python train.py --n_layer=8 --d_model=160 --n_head=2 --n_kv_head=2 --head_dim=64 --d_mlp=640 --vocab_size=1024 --activation="tanh_gelu" --norm="layernorm" --norm_place="pre" --norm_eps=1e-05 --positions="learned" --qk_norm=false --attn_scale=0.125 --bias="all" --tie_embeddings=true --parallel_block=false --init="normal" --init_std_qkv=0.0239 --init_std_o=0.00597 --init_std_up=0.0239 --init_std_down=0.00597 --optimizer="muon_variant" --lr=0.0115 --beta1=0.95 --weight_decay=0.039 --lr_head=0.00887 --grad_clip=0.5 --warmup_steps=200 --schedule="wsd" --decay_fraction=0.616 --decay_shape="sqrt" --final_lr_fraction=0.02 --batch_tokens=32768 --seq_len=1024 --doc_mask=true --train_tokens=139400000 --steps=4255 --dataset="wikipedia_en"
MLP neurons of a small language model. Each row is named by its layer, matrix (down: output weights) and neuron, and shows model dimensions 16-143. Each number is 500 + 40 x the weight over its row's rms, rounded and kept within 0 to 999. Numbers have three digits each.
After each neuron's rows, "fires before" lists the tokens most often just after its 100 highest values on Wikipedia text that the model never trained on. A number after a token or word is its count.

L4.down314:509454454498524504515514517520543561419479469543531513511477457480512431570460566533548471565502538490490530475508500484491500515524457595546470540523505470513490478482468439535439357524482486562486461540522554544513538520497475515507468461452486458459501428544524554540455476495488569403515538497431464546545517470516545511474528558512481428484453482472485489556477495505464513505453
fires before: "h" 20, "on" 16, "on " 6, "y " 4, "-" 4

L4.down336:523451524536448537506511472573441566403520502490550546517514483421448570436536527487497447549499531507532478449513483468461529462498475494468507499537469514474489518602463483562446478518514459484513408505572488482532461422521491490549469527476502460534574483517510528458449452567530575570475473442520481457521550511541504506475485470443614507527526524421481429533528543507521483575502
fires before: "y " 15, ", " 11, "il" 10, "y" 9, "ge " 7, "il " 6

L4.down413:538556482545522504489526466519484430497446514449469522447445535501504477532480548491493512523542420463561483494473533570504489423587478528497573572471503453509599467408539512524507567538524466501460525433496482457535447475576506490538467538553486475530495493546488528435569522459497503594472426484432443499462480481458554492475527456564558487483484499459521459543440453495499485470428
fires before: "si" 10, "in" 10, "y" 9, "y " 8, "ed " 7, "ter " 6

L4.down18:469489511507513489512460429588510586465476527470477502495490522508490558468512488552509520550464546461469514468599554469496506478529499561468560495515509551572505433551560515478511459583493426530513459475523509408514529401449421474491511450460567535448469551489474593412508472543530494531512526511510538502448505461462558491471531449524563475502452482594469494506513545525449444507511
fires before: "el" 30, "st" 9, "end" 8, "or " 6, "es" 6

L4.down609:498477397526507464424411513559505471520505463463538540523469495554433502500520459514510540417480525515431488568492498494460532539529456464534529483454425474496480516495532520512505476495531480478522497471520519468527582514365578464546524544460392515540535495508480553471509482474478516470444502499462521537487540505515523581426418532487535516402508455495524521543591545493545437426473
fires before: "n" 16, "d" 12, "al " 9, "t" 7, "t " 7, "s" 6

L4.down173:575537469485506475467454499490496531575550469533472503561528580528530505470482401489513477464485491436518455504448567453493468480478437488521544464523453541541538536495576473518549485478505561479488510532478487527512505502491506482489494548536491499458531428549456498543454489508534479494517450507594448469407499498534521497522427506475500486469480427429489463349548507530519547467534
fires before: "al " 30, "al" 7, "a " 5, "t" 4, "b" 4

L4.down506:499449512584563508477505415523547441492547454500521597499454534473479527468494487462530490509543522499468432442494532445549486478451513543512553469447534488492476466505443444498462527479553514499524657523555539543472508500507498558426492470504513509502502502483558531465495475398459555539443518527542417497541497530517499501491475573457493432539464504547513522462505474544568494469422
fires before: "==" 18, "In " 12, "The " 10, "===" 9, "== " 5, "B" 4

L4.down583:522430505520530491464555542498475444442464486431560551448539459450511473466511487498533463485511507405536529504443495443414474493506530509418504669518522494507542503393513524515594550516430471540495472524483511474494525460500487572506486514516520462463524494444540482457506475512478620487526474406509517504436559512501514531486507500487472462474513496499494424508527463553521535515474
fires before: "to " 17, "on " 13, "in " 8, "op" 7, "of " 6, "with " 6

L4.down450:523452492419484490514580533455535543540522522556442550468522473548466428497520487462460583463453523456496530523457521530519451424609506495447471567531487534482562456539492455468513488477533448457539474521480444509463462518492526485458523578485493546427450439557460531473531487461521500420513420503533518509552379505545511559486543569507514486581473504508470494521543497513529427524522
fires before: ": " 41, "e" 5, "by" 5, "d" 4, "ate" 4